Weights of a small transformer language model.
Training: a variant of Adam for these matrices, 180M tokens, 10956 steps.
MLP neurons of a small language model. Each row is named by its layer, matrix (up: input weights) and neuron, and shows model dimensions 48-175. Each number is 200 + 20 x the weight over its row's rms, rounded and kept within 0 to 999.
Before each neuron's rows, "fires in" lists the words (lower case) most often at its 100 highest values on Wikipedia text that the model never trained on.

fires in: "american", "national", "former", "to", "began", "for"
L2.up342,186,195,178,214,225,225,254,166,209,238,176,181,195,177,229,189,193,204,180,227,175,206,218,220,200,202,189,179,177,185,206,218,219,201,235,205,223,215,196,200,203,210,217,170,220,199,191,167,165,191,202,178,201,186,162,178,220,204,181,209,218,182,194,177,203,208,212,190,174,207,202,211,198,218,206,179,221,208,209,198,195,220,227,177,187,191,200,161,167,159,205,196,201,215,227,195,216,172,178,241,194,213,215,186,253,183,220,208,210,182,174,203,224,188,198,212,199,194,194,196,184,181,222,194,185,214,162,178

fires in: "until", "of", "title", "military", "votes"
L6.up966,213,170,185,226,232,186,217,203,200,230,181,191,184,212,208,210,193,187,213,176,166,216,207,197,213,184,180,192,194,164,171,202,217,178,177,211,191,235,202,210,173,205,212,185,189,211,177,212,178,201,201,204,220,183,213,195,193,200,205,153,181,201,182,183,192,187,191,209,227,183,168,236,222,196,217,202,224,209,224,243,222,232,188,191,202,227,148,215,168,203,194,212,231,206,191,163,193,189,182,240,202,223,211,193,195,185,184,230,201,186,222,193,234,210,222,177,223,154,214,200,207,209,193,207,222,198,202,184

fires in: "in", "from", "the"
L2.up795,183,202,178,203,210,197,227,197,246,203,173,171,195,210,235,219,199,175,217,204,178,175,205,195,199,132,200,207,199,174,213,203,220,177,216,228,226,176,182,209,203,204,207,165,228,206,188,175,200,157,193,212,213,180,155,170,188,210,184,185,193,194,214,204,189,196,211,207,224,212,185,204,221,188,200,164,216,184,197,199,201,179,222,205,193,218,203,180,211,211,170,223,162,206,207,208,171,186,191,203,173,198,199,191,195,214,207,200,218,192,240,180,210,235,195,222,182,192,227,185,201,204,253,215,238,197,205,204

fires in: "including", "like", "winner", "winning", "include", "no"
L10.up795,200,188,208,185,191,175,196,239,245,200,193,182,202,192,217,217,157,190,226,201,186,221,209,214,207,210,205,201,188,177,177,228,226,210,186,206,184,208,200,215,238,197,189,221,205,241,218,233,205,201,195,173,226,225,202,178,210,224,177,190,180,201,203,212,185,183,204,231,177,186,183,206,215,214,179,196,220,208,229,174,201,219,156,222,184,226,172,211,192,185,182,248,239,213,214,216,210,197,164,233,191,160,209,205,205,238,189,174,207,216,184,219,199,190,194,220,204,226,225,203,231,198,201,227,198,169,201,195

fires in: "on", "only"
L2.up703,171,226,185,182,224,212,209,204,178,248,165,232,216,197,178,215,206,228,200,191,152,188,174,207,183,168,183,190,207,192,208,195,185,203,218,233,226,186,214,184,181,195,218,204,186,212,211,206,155,200,178,219,180,206,196,173,166,180,189,181,198,201,233,232,196,213,227,210,201,223,153,228,206,242,213,220,214,203,203,226,221,219,166,223,186,186,205,188,212,189,206,233,160,211,188,209,175,191,201,208,211,167,210,207,191,186,177,195,195,209,211,174,194,230,179,213,221,209,199,198,235,209,202,226,188,241,198,193

fires in: "on", "due", "according", "died", "renamed", "born"
L5.up741,179,208,229,188,218,213,191,229,204,241,182,155,187,206,231,204,170,241,195,221,181,206,186,195,185,231,246,198,213,203,219,218,180,170,193,211,217,187,198,184,179,233,203,193,167,161,203,235,203,216,192,202,196,203,187,175,166,193,182,184,221,190,189,236,193,162,233,172,214,213,210,198,201,199,223,203,226,171,216,230,204,202,206,213,189,204,173,202,198,190,214,199,206,202,207,208,195,182,204,196,184,206,188,213,203,224,169,205,194,204,226,207,219,201,192,221,209,189,210,220,206,242,211,225,202,221,161,192

fires in: "however", "time", "title", "bishop", "scottish", "language"
L5.up93,184,203,197,194,185,232,210,215,210,224,191,187,208,209,186,221,158,233,210,230,192,185,201,198,148,214,166,200,187,203,203,179,256,183,218,179,184,199,194,200,205,191,211,238,211,230,196,199,193,189,205,202,230,177,182,189,186,153,200,189,203,197,204,183,234,182,187,227,240,205,184,194,202,184,172,182,245,198,204,174,185,188,214,224,186,218,197,193,223,217,206,238,193,126,197,226,187,206,203,221,192,216,198,176,217,186,231,187,247,186,171,200,186,210,228,195,206,187,172,208,182,170,187,187,186,188,171,193

fires in: "the", "such", "one", "other", "three", "two"
L5.up314,177,213,223,229,237,179,181,208,208,213,169,168,211,255,208,208,188,214,220,210,186,181,205,214,208,191,180,162,195,201,201,187,198,176,207,205,221,181,192,239,198,190,207,216,214,192,186,216,189,162,155,200,190,198,168,199,189,205,215,245,181,211,212,192,184,189,241,247,189,200,166,193,187,194,194,172,244,190,189,198,205,216,193,199,201,189,220,206,194,193,210,210,166,185,197,157,152,161,221,192,190,192,212,180,200,215,176,197,216,216,202,193,194,231,187,180,243,210,224,207,170,197,248,215,196,179,179,194

fires in: "election", "elected", "government", "electric", "selected", "collection"
L2.up1020,189,186,208,202,228,202,207,162,193,211,185,204,175,240,233,195,149,215,201,226,185,195,222,209,217,179,220,164,204,195,205,200,199,192,220,214,224,188,200,202,189,209,206,201,217,202,192,199,174,153,175,189,204,176,143,184,191,186,230,202,157,199,192,213,182,208,246,206,218,202,171,214,165,191,199,177,237,218,200,207,192,183,200,194,189,226,192,183,199,174,161,212,196,200,187,227,194,176,205,205,164,197,191,194,213,207,229,199,200,221,218,193,194,188,205,212,180,174,216,195,185,181,217,239,161,185,202,188

fires in: "his", "their", "joe"
L2.up376,225,199,197,216,225,203,212,212,187,266,192,188,201,216,209,262,165,196,187,223,173,214,190,196,170,183,204,194,197,225,192,208,215,200,179,226,209,202,214,160,195,169,213,199,186,181,213,220,198,159,215,190,178,208,198,193,182,201,164,188,180,217,191,227,202,160,179,209,196,237,183,234,241,197,184,192,198,162,218,202,189,223,215,181,189,172,195,198,193,208,202,206,187,173,237,237,207,205,214,198,211,206,210,222,233,216,205,225,226,184,196,175,218,167,188,203,223,211,192,188,199,180,210,222,164,225,151,200

fires in: "m", "s", "dst", "code", "decision", "cm"
L5.up471,151,205,206,184,199,193,203,177,216,209,221,195,179,209,219,209,214,201,201,210,188,180,182,186,162,199,234,226,198,198,236,197,227,192,232,221,193,185,228,196,173,205,203,225,210,184,218,169,207,193,202,162,227,182,212,176,176,177,202,185,223,187,184,177,179,219,195,207,203,199,237,214,226,178,220,183,179,188,166,189,221,190,212,212,163,258,213,173,200,197,154,220,207,187,207,180,161,196,187,179,198,198,201,202,213,201,201,215,214,187,175,198,192,197,214,188,213,208,218,185,208,212,245,217,237,175,192,205

fires in: "0"
L6.up297,192,199,219,240,204,160,204,191,227,215,236,196,224,226,199,218,160,194,189,184,203,177,226,208,207,170,166,180,194,186,183,225,217,207,200,192,210,201,200,178,179,178,208,171,192,211,224,157,169,221,198,181,243,194,220,180,186,194,182,186,180,205,200,209,207,202,214,206,204,192,219,183,226,213,213,195,212,195,252,222,213,218,209,188,176,257,172,169,203,230,175,217,193,216,220,183,200,173,202,193,193,233,226,181,231,193,167,198,195,219,187,222,232,183,195,188,205,209,237,195,232,227,199,191,157,201,188,212

fires in: "also", "would", "his", "this", "was"
L2.up676,191,189,226,169,233,238,189,188,179,203,209,178,185,217,171,210,216,192,217,187,187,192,195,200,203,184,200,165,187,233,202,209,195,160,227,196,199,199,221,214,227,207,228,189,176,211,189,228,149,160,216,207,199,183,196,241,158,207,213,226,206,188,225,176,237,216,191,199,175,219,179,212,194,210,215,205,199,202,218,218,185,194,209,190,185,192,222,187,234,190,204,210,215,221,206,207,190,224,185,234,142,200,220,174,217,202,199,185,203,183,219,195,195,215,196,209,201,173,214,226,177,192,188,211,172,207,192,179

fires in: "united", "election", "english", "appointed", "approximately", "electric"
L2.up524,203,186,173,217,203,218,198,184,200,225,198,177,176,184,196,205,179,221,229,211,192,209,186,203,214,178,198,184,194,178,199,208,185,206,222,213,221,182,197,209,163,183,190,164,197,210,177,187,152,179,192,188,206,183,212,191,222,196,190,231,202,206,153,199,211,205,210,203,211,238,175,226,213,216,206,188,219,162,190,212,235,194,187,190,206,209,217,189,245,219,181,199,173,249,171,191,178,193,210,223,187,192,188,194,221,202,182,178,206,198,162,179,198,216,200,174,206,173,222,202,203,209,204,214,151,229,184,210

fires in: "of", "member", "code"
L6.up308,140,176,180,211,236,203,231,198,200,225,182,230,184,214,206,187,223,190,187,184,200,188,199,240,187,183,228,180,181,188,215,220,238,234,233,212,204,194,185,247,181,205,229,229,227,198,181,177,177,188,208,190,226,176,214,199,209,193,228,193,191,170,194,199,230,188,213,216,203,192,217,238,195,205,192,167,194,202,169,185,186,201,192,232,192,190,185,197,198,160,202,225,189,183,219,196,194,205,194,206,199,186,184,197,212,165,197,226,204,213,189,206,195,233,207,199,231,192,197,195,219,218,203,198,194,174,186,217

fires in: "this", "until", "though", "since", "although"
L5.up990,176,219,217,188,233,185,213,170,211,204,217,177,217,219,218,218,210,193,219,201,187,185,164,220,208,167,229,175,185,208,207,169,182,215,186,215,180,219,190,224,222,210,211,193,220,188,215,194,207,226,189,215,180,203,178,194,202,196,228,180,189,179,214,199,178,200,187,223,199,210,158,214,212,211,213,206,238,209,193,206,226,196,199,215,190,219,201,190,231,135,204,235,209,202,203,179,185,177,174,214,196,227,183,180,240,197,223,179,186,202,222,185,220,206,218,164,185,200,205,191,226,232,201,207,191,184,178,215

fires in: "awards", "award", "edwards", "forward", "second", "first"
L2.up243,198,170,188,191,220,198,198,233,210,233,193,201,158,206,211,242,202,198,192,223,184,181,215,215,197,201,188,213,232,171,192,186,245,190,231,215,196,190,206,185,195,180,263,189,195,198,217,165,187,199,207,157,252,172,209,193,193,179,212,211,167,181,217,198,205,206,207,198,212,205,182,244,205,238,190,191,190,217,191,203,202,204,193,158,184,198,190,187,203,221,214,192,179,191,234,211,177,192,221,233,206,201,201,186,196,228,200,230,204,192,180,208,161,173,169,223,187,228,204,189,220,189,198,253,198,193,159,170

fires in: "2", "1", "100", "2nd"
L2.up945,160,155,173,205,192,155,213,222,224,202,194,181,193,242,219,210,175,184,230,236,182,192,169,185,169,180,215,194,214,195,221,205,207,185,193,194,253,200,194,220,197,167,191,182,196,214,170,178,191,216,168,175,191,194,201,216,219,220,192,172,190,188,227,217,239,224,243,214,228,184,212,221,194,212,222,158,204,196,184,197,210,190,208,214,198,201,192,148,207,181,173,215,214,167,214,195,197,194,174,210,213,185,176,199,200,178,194,196,204,217,208,196,207,202,213,210,182,180,204,168,193,203,236,190,200,205,206,193

fires in: "his", "her"
L2.up714,181,166,185,177,205,206,220,181,184,217,206,233,192,237,195,257,187,193,215,223,198,159,189,169,191,191,201,169,170,215,229,198,176,199,196,202,211,195,201,195,195,187,237,190,205,190,215,219,205,160,217,195,197,176,190,209,173,211,188,209,184,191,197,219,212,179,208,223,226,203,146,223,223,188,210,223,224,217,231,253,224,188,174,226,177,182,202,213,221,197,167,194,200,184,215,233,192,199,205,219,191,151,177,226,205,184,195,183,232,179,238,186,195,203,178,211,212,166,211,213,188,193,190,221,193,204,193,213

fires in: "an", "announced", "another", "anomic"
L2.up193,149,218,169,237,225,224,202,170,203,249,164,163,218,219,219,184,207,198,195,212,168,168,195,189,190,199,209,184,199,190,201,210,212,186,194,201,196,219,228,228,223,206,234,175,178,189,175,197,189,193,174,194,186,186,195,191,172,204,177,172,196,186,185,215,191,163,234,202,195,208,146,195,203,221,200,202,235,202,192,226,203,193,204,213,193,172,168,180,206,142,188,199,200,230,220,171,229,203,184,199,217,207,199,203,217,213,190,202,212,202,195,236,213,220,209,212,200,200,207,190,242,225,240,208,141,218,167,200

fires in: "second", "date", "total", "team", "n", "awards"
L5.up752,177,217,177,191,199,196,200,191,191,212,172,176,154,234,211,198,171,197,190,212,198,182,226,216,203,207,183,214,209,184,197,209,197,208,201,200,218,199,215,202,201,217,223,216,223,217,191,205,221,175,187,148,187,177,192,183,203,160,229,213,191,214,217,178,212,209,217,219,183,190,199,212,212,206,175,183,194,185,212,194,183,207,192,204,169,214,170,192,186,188,181,221,184,168,209,186,193,179,239,207,136,185,198,188,194,205,199,205,189,219,205,198,213,204,176,171,231,181,191,205,189,162,212,209,191,224,183,156

fires in: "0"
L5.up626,188,154,206,226,194,184,209,196,206,187,209,192,207,224,205,230,163,209,199,197,185,195,214,202,200,178,206,193,217,201,204,191,218,200,199,213,206,173,239,188,187,172,205,184,196,242,214,165,188,212,174,220,199,170,184,194,197,196,206,177,191,175,230,210,224,210,191,210,247,182,221,189,183,199,184,136,221,161,242,199,223,229,168,213,195,236,194,180,251,214,195,211,187,204,213,173,185,197,194,237,211,211,200,201,221,200,214,180,238,175,193,210,201,189,149,216,231,228,176,208,198,185,203,207,180,191,172,199

fires in: "on", "only"
L2.up64,156,219,176,189,200,200,249,221,224,226,198,218,210,211,189,183,200,162,188,177,191,164,174,186,196,180,204,218,210,200,205,199,195,164,223,202,213,196,206,185,223,200,220,181,214,187,173,189,195,219,196,190,183,197,207,176,205,216,179,164,194,219,205,226,210,208,205,200,215,245,218,223,198,209,222,181,216,183,214,205,182,220,204,263,191,201,202,184,208,209,203,256,189,204,184,241,205,207,191,206,190,207,202,207,199,211,174,161,208,201,201,158,221,212,156,186,214,200,175,184,204,203,217,184,190,191,166,198

fires in: "of", "you", "for", "must", "while", "will"
L6.up350,205,223,190,206,263,196,209,169,226,206,217,179,204,229,203,220,196,205,238,217,176,198,211,197,204,176,190,208,207,176,212,197,220,208,217,197,187,193,236,218,204,174,210,210,161,212,189,195,202,178,177,218,200,185,169,186,200,222,212,191,172,188,196,210,222,160,210,177,205,199,230,195,215,217,207,192,223,224,213,182,219,216,175,208,171,205,211,198,218,190,181,241,194,217,224,233,178,187,214,177,236,232,222,202,222,204,196,243,211,171,211,164,156,209,184,190,214,210,195,187,236,156,227,190,177,194,159,202

fires in: "february", "construction", "bruce", "drug", "alexandru", "witnesses"
L2.up123,235,204,143,154,213,198,195,208,202,209,188,157,211,184,205,208,181,193,224,186,172,196,185,153,181,173,211,182,191,176,203,216,238,201,235,226,204,222,227,201,232,176,198,214,171,212,207,162,213,186,210,222,193,180,183,147,188,192,187,186,229,193,213,186,183,187,198,194,225,196,169,219,227,222,199,214,209,214,219,212,207,211,170,225,192,235,174,176,199,213,193,250,218,183,214,184,197,234,206,213,192,157,196,174,199,232,171,201,220,207,202,186,173,193,188,214,223,190,195,188,213,148,218,192,186,229,151,212

fires in: "her", "his", "sexual"
L2.up818,210,208,185,183,207,187,219,212,223,208,155,154,224,263,245,254,193,192,188,216,174,196,172,185,199,191,181,200,172,225,197,193,245,180,181,192,170,197,193,193,233,197,203,194,220,176,195,210,169,207,170,172,209,211,200,182,216,200,160,223,170,189,215,187,184,197,203,230,207,216,192,182,219,190,204,196,207,170,239,196,225,227,213,219,191,181,212,195,232,179,211,206,145,166,239,212,157,196,183,217,200,179,208,224,240,233,224,208,206,188,217,221,186,173,217,217,205,199,203,193,198,220,168,178,189,239,176,216

fires in: "two", "three", "these", "all", "some", "although"
L5.up267,207,231,216,217,227,170,187,159,217,197,225,189,217,238,206,208,199,207,202,212,190,186,186,216,217,203,182,166,158,240,206,210,162,185,235,209,226,194,190,223,201,175,190,214,203,187,191,220,201,197,215,212,188,190,147,206,202,193,194,211,186,212,209,214,210,216,226,203,182,207,182,191,191,206,199,205,179,183,196,184,184,199,202,224,227,236,209,209,206,193,188,211,164,213,200,185,186,182,224,226,206,184,207,198,193,205,162,199,200,215,214,155,196,227,153,170,195,190,201,193,177,187,220,254,186,209,198,189

fires in: "first", "this", "cup", "record", "that", "college"
L2.up929,201,192,181,181,236,197,236,212,182,230,174,214,201,189,221,219,190,166,186,221,202,159,192,234,202,175,191,201,184,211,209,235,209,186,223,220,186,220,215,204,203,220,239,220,183,147,215,197,172,214,213,183,231,156,213,180,187,184,192,186,207,201,200,187,237,189,166,232,220,240,198,199,223,214,225,216,184,207,182,230,218,215,184,182,187,182,195,172,180,235,160,211,194,203,208,203,205,216,175,219,174,203,172,206,207,176,200,204,185,205,216,166,225,217,186,199,210,178,217,195,221,195,187,225,203,242,188,159

fires in: "due", "different", "date", "died", "release", "density"
L5.up248,158,227,228,152,199,219,219,198,227,212,184,159,199,225,246,229,173,203,199,183,185,204,160,165,204,199,198,214,195,189,179,208,191,193,174,197,209,201,212,195,228,189,234,176,193,206,197,236,221,219,185,234,213,199,212,163,181,202,190,171,196,203,186,226,188,193,233,190,187,192,174,219,219,217,205,182,203,207,206,187,202,203,156,195,190,211,199,187,211,208,213,183,198,196,238,165,204,209,182,196,172,204,159,195,246,207,213,215,227,216,203,168,180,222,200,214,217,195,183,187,191,170,225,228,195,190,205,203

fires in: "his", "this", "historic"
L2.up641,179,190,208,169,228,229,216,194,180,212,168,169,220,201,205,202,183,176,200,236,178,176,246,181,184,198,189,163,207,219,211,201,174,182,209,203,178,189,213,196,191,208,249,190,204,204,221,200,190,191,208,217,209,162,187,182,192,231,204,172,180,192,215,220,195,175,196,210,204,239,202,196,204,197,198,212,220,206,239,219,216,192,207,201,189,210,214,192,211,212,215,201,203,204,209,210,163,209,176,198,187,191,167,183,233,190,192,169,200,191,195,162,210,196,198,212,204,188,221,196,182,211,209,220,212,179,195,168

fires in: "of", "public", "for"
L2.up28,200,171,193,225,222,228,219,205,227,220,236,201,220,190,201,239,213,205,217,192,205,205,195,220,200,191,228,178,184,207,240,192,226,218,218,259,225,187,192,213,204,201,228,202,187,174,160,189,206,201,204,174,179,199,186,180,180,197,180,152,214,203,231,189,202,204,194,224,211,209,180,177,211,155,178,176,281,191,199,202,200,209,214,202,200,219,179,175,201,162,178,215,211,233,198,205,212,213,159,201,233,206,206,192,199,181,197,220,202,192,171,165,197,213,207,229,210,160,181,206,198,184,191,203,164,228,172,214

fires in: "of", "since", "minister", "until"
L6.up383,142,216,207,229,216,191,200,161,182,224,211,218,184,223,225,222,183,164,190,208,203,202,165,223,210,174,166,190,184,163,214,176,210,218,196,222,168,222,198,183,195,189,163,217,177,216,189,192,217,198,181,179,217,177,179,189,179,219,201,157,188,165,195,199,194,226,188,232,230,211,219,230,210,229,230,177,196,172,214,171,200,240,209,235,194,183,183,201,176,195,200,222,176,180,239,164,176,216,192,187,195,224,193,183,217,201,178,227,194,212,188,193,219,214,209,179,172,181,228,200,204,200,165,205,196,193,180,201

fires in: "its", "support", "images", "used", "immediately", "important"
L2.up831,218,193,187,189,208,200,205,213,210,208,215,221,216,212,220,261,200,214,197,174,174,193,181,185,195,208,177,197,197,193,167,194,209,199,221,231,201,193,220,209,204,204,204,158,176,182,186,234,194,166,197,178,199,183,201,205,190,195,215,196,153,188,211,205,203,175,236,198,212,191,178,176,200,198,206,204,225,173,185,191,218,200,197,189,219,225,218,184,221,180,203,196,174,190,200,199,219,174,209,231,209,162,203,202,196,227,183,177,217,176,203,211,214,157,201,210,234,205,205,199,177,185,209,205,175,242,174,181

fires in: "2", "1", "100"
L10.up565,208,233,149,181,188,172,235,227,221,161,194,171,202,196,203,221,198,198,206,175,154,223,163,205,195,189,206,202,229,194,218,250,193,235,187,207,196,214,233,214,217,196,215,175,159,175,176,185,169,242,202,190,183,213,205,212,246,195,202,206,195,145,225,194,220,222,219,234,229,186,209,236,210,197,213,195,215,208,190,191,195,178,174,214,209,194,170,170,242,182,213,206,209,209,183,210,203,218,182,204,196,147,198,180,198,198,180,239,206,228,180,201,196,199,206,190,231,188,194,177,213,198,209,207,193,205,217,210

fires in: "of", "another", "official", "age", "officers", "often"
L6.up792,186,217,165,244,227,177,188,197,174,203,184,199,195,209,235,193,192,209,186,181,183,198,198,217,189,195,177,200,194,207,219,175,220,211,173,202,204,206,191,188,187,231,211,181,186,184,185,190,177,190,189,226,208,178,205,174,201,198,187,196,229,150,219,196,204,218,211,210,186,213,212,183,208,236,237,185,218,203,208,199,179,178,218,202,198,246,155,184,199,195,213,232,205,175,202,158,171,164,177,246,216,161,185,200,203,180,210,229,206,203,233,208,212,193,187,246,195,206,220,221,170,181,211,177,159,187,170,194

fires in: "public", "american", "international", "national", "publication"
L2.up839,198,203,178,191,216,256,236,199,223,252,172,183,186,231,228,214,219,214,210,222,181,170,207,174,193,190,221,190,205,181,222,207,239,171,236,228,202,199,214,206,178,190,266,200,223,186,189,195,178,203,176,177,221,211,189,201,199,202,184,168,216,202,202,208,193,206,222,185,222,180,170,189,210,203,222,227,225,177,227,195,187,217,211,183,200,197,190,165,181,154,202,200,197,197,211,204,176,177,196,207,222,213,214,193,239,179,218,192,192,163,187,209,190,203,223,233,192,174,210,199,179,164,194,206,155,231,181,213

fires in: "season", "including", "place", "include", "included", "played"
L2.up867,185,203,193,185,223,183,222,211,200,230,204,184,189,211,155,210,178,161,180,183,186,197,191,213,216,167,200,174,190,186,181,214,221,194,211,214,186,203,210,217,216,189,212,195,239,243,219,222,157,194,218,177,226,182,230,181,230,206,204,199,199,209,197,209,221,192,192,185,196,219,211,180,208,228,204,213,211,248,205,214,188,216,197,211,186,166,181,199,243,161,181,227,205,198,200,191,204,202,199,264,171,191,200,214,184,190,185,202,209,205,169,202,187,178,153,202,198,198,190,180,227,180,204,201,196,215,157,181

fires in: "2", "code", "total", "title", "postal", "language"
L5.up833,198,172,197,195,194,202,195,228,240,229,220,205,207,225,202,212,207,193,202,200,206,214,166,191,196,171,190,202,176,187,203,190,224,189,220,202,179,205,180,231,186,157,200,206,186,217,186,189,206,193,189,201,226,187,206,194,194,176,178,183,212,170,219,180,198,217,216,217,212,197,175,223,216,185,185,157,205,185,169,187,197,212,214,222,200,218,211,179,201,192,199,216,191,136,198,200,193,184,212,229,212,177,199,202,209,195,187,232,215,199,212,182,195,237,203,207,244,206,175,207,181,181,193,229,185,205,214,163

fires in: "of", "several"
L6.up275,195,185,194,183,201,214,208,174,231,225,210,182,198,192,177,235,176,159,205,185,205,220,228,212,216,195,202,196,204,190,232,227,218,204,181,216,196,215,194,176,202,200,203,189,207,212,203,203,221,200,201,177,175,213,142,212,166,216,167,196,166,174,251,179,215,179,191,242,221,227,211,212,206,191,204,170,250,174,190,209,205,199,180,201,177,232,174,186,212,198,192,237,193,218,227,203,195,196,168,187,201,212,174,184,237,189,197,208,210,211,171,178,170,211,205,230,215,199,166,213,212,201,209,185,202,219,218,228

fires in: "time", "first", "though", "that", "although"
L2.up386,224,187,216,183,233,218,215,175,192,217,188,208,221,197,207,208,199,164,213,201,201,199,191,243,184,173,181,148,194,202,243,213,223,189,223,224,201,222,200,244,185,203,180,206,191,173,192,198,170,216,197,218,212,162,201,168,184,178,219,156,209,155,208,191,184,185,187,203,202,203,199,193,192,216,206,191,226,200,220,208,195,214,190,201,202,235,145,197,216,204,164,201,215,173,203,227,182,205,219,236,184,201,199,194,199,187,187,208,210,224,185,192,203,172,193,198,201,201,247,201,211,190,205,246,202,186,191,177

fires in: "an", "another"
L9.up921,171,220,143,210,195,250,201,182,224,189,196,176,198,197,204,213,168,217,221,234,181,214,211,197,216,207,201,183,236,183,222,168,210,209,211,196,182,236,258,197,226,201,228,172,169,187,215,204,159,208,189,194,206,232,174,182,180,219,187,174,175,216,205,200,196,189,232,246,201,207,169,186,204,224,241,213,209,207,245,201,205,189,180,216,216,193,185,206,189,168,165,192,182,205,228,193,218,192,205,222,199,185,213,184,195,220,184,202,202,206,215,202,194,236,184,213,269,194,210,220,196,209,238,182,177,211,188,189

fires in: "1", "church", "2", "current", "course", "currently"
L6.up200,221,220,184,203,187,185,173,202,240,193,238,182,232,249,227,227,200,189,233,218,184,218,162,186,192,198,171,188,187,201,209,194,190,181,206,196,204,201,181,230,235,189,199,209,185,218,203,208,160,237,196,198,202,204,183,192,191,191,198,174,184,187,228,213,223,190,229,231,214,202,207,181,193,197,237,182,201,175,204,214,218,206,180,229,206,202,168,198,206,239,208,206,211,187,220,203,219,231,202,218,211,200,201,146,190,189,200,237,182,214,207,189,236,221,220,224,220,218,203,216,215,203,212,212,203,226,196,166

fires in: "season", "club", "league", "college", "place"
L2.up927,194,189,178,169,209,186,211,237,212,224,184,231,185,195,185,192,234,187,213,198,177,205,189,173,174,201,203,164,158,202,178,242,189,189,245,220,176,214,219,227,177,166,219,194,221,223,226,204,204,175,196,190,237,190,211,142,206,196,203,194,174,209,171,231,210,203,211,177,197,236,177,182,213,210,195,209,205,224,201,209,200,213,182,209,173,223,192,192,189,201,188,243,192,180,239,172,182,203,188,238,190,219,202,240,187,207,161,200,200,214,201,203,239,211,177,212,194,210,237,173,231,189,203,220,174,216,175,195

fires in: "of", "the"
L2.up252,169,184,166,196,220,185,240,209,237,205,225,193,215,250,223,178,191,196,218,233,181,215,180,183,221,156,227,178,208,164,227,198,207,186,240,204,215,203,209,182,189,194,197,224,224,182,168,186,204,173,183,217,210,168,162,182,186,201,202,197,215,172,172,182,217,204,228,234,211,175,222,188,213,241,196,188,234,209,193,189,221,202,192,213,201,174,225,219,206,180,199,219,169,184,189,212,186,189,176,224,214,167,193,205,224,199,196,228,212,235,246,185,150,197,205,212,170,210,187,218,198,184,232,215,202,204,199,174

fires in: "this", "it", "area", "name", "version"
L10.up778,205,217,185,178,224,194,219,194,201,191,212,146,228,237,255,221,164,216,197,225,177,190,215,212,184,209,183,181,162,223,187,211,197,208,213,193,220,212,211,213,204,210,177,150,196,216,171,203,209,200,173,197,212,174,201,207,194,185,185,224,175,168,210,179,208,202,195,191,212,220,216,173,193,185,227,216,215,207,205,209,185,214,185,147,195,221,211,182,277,178,205,185,218,208,219,219,177,197,183,229,170,202,177,164,227,195,192,177,209,222,188,183,200,201,202,184,173,192,196,198,187,234,226,199,213,201,217,187

fires in: "of", "can", "be", "to", "for", "being"
L2.up58,216,180,162,211,168,216,229,200,242,232,201,177,216,196,220,189,203,241,226,211,181,203,185,202,206,197,205,184,204,213,211,210,229,195,183,224,199,211,195,206,180,211,214,144,192,214,160,192,198,189,172,167,201,199,163,218,222,204,189,211,206,179,234,209,201,190,199,192,230,204,182,181,213,230,213,159,273,186,182,178,215,236,215,206,168,236,208,152,230,203,166,191,159,196,207,216,195,199,147,215,177,204,199,210,225,198,186,225,196,180,181,193,203,214,202,205,201,194,206,188,209,189,202,215,189,222,209,171

fires in: "april", "production", "february", "bruce", "may"
L6.up92,167,214,163,184,218,215,210,201,204,196,187,177,191,190,247,208,209,214,209,207,192,210,160,171,222,177,198,212,203,163,185,194,165,194,205,209,194,199,206,219,240,172,243,201,205,201,219,179,206,220,200,226,221,193,218,186,192,203,212,213,226,221,194,178,192,194,200,221,228,196,212,236,161,182,205,172,200,192,245,221,192,214,213,215,197,200,185,189,231,168,214,227,199,192,202,208,193,200,207,239,207,199,212,202,230,221,190,216,217,194,237,182,203,207,219,218,190,175,196,187,177,195,205,185,194,213,190,175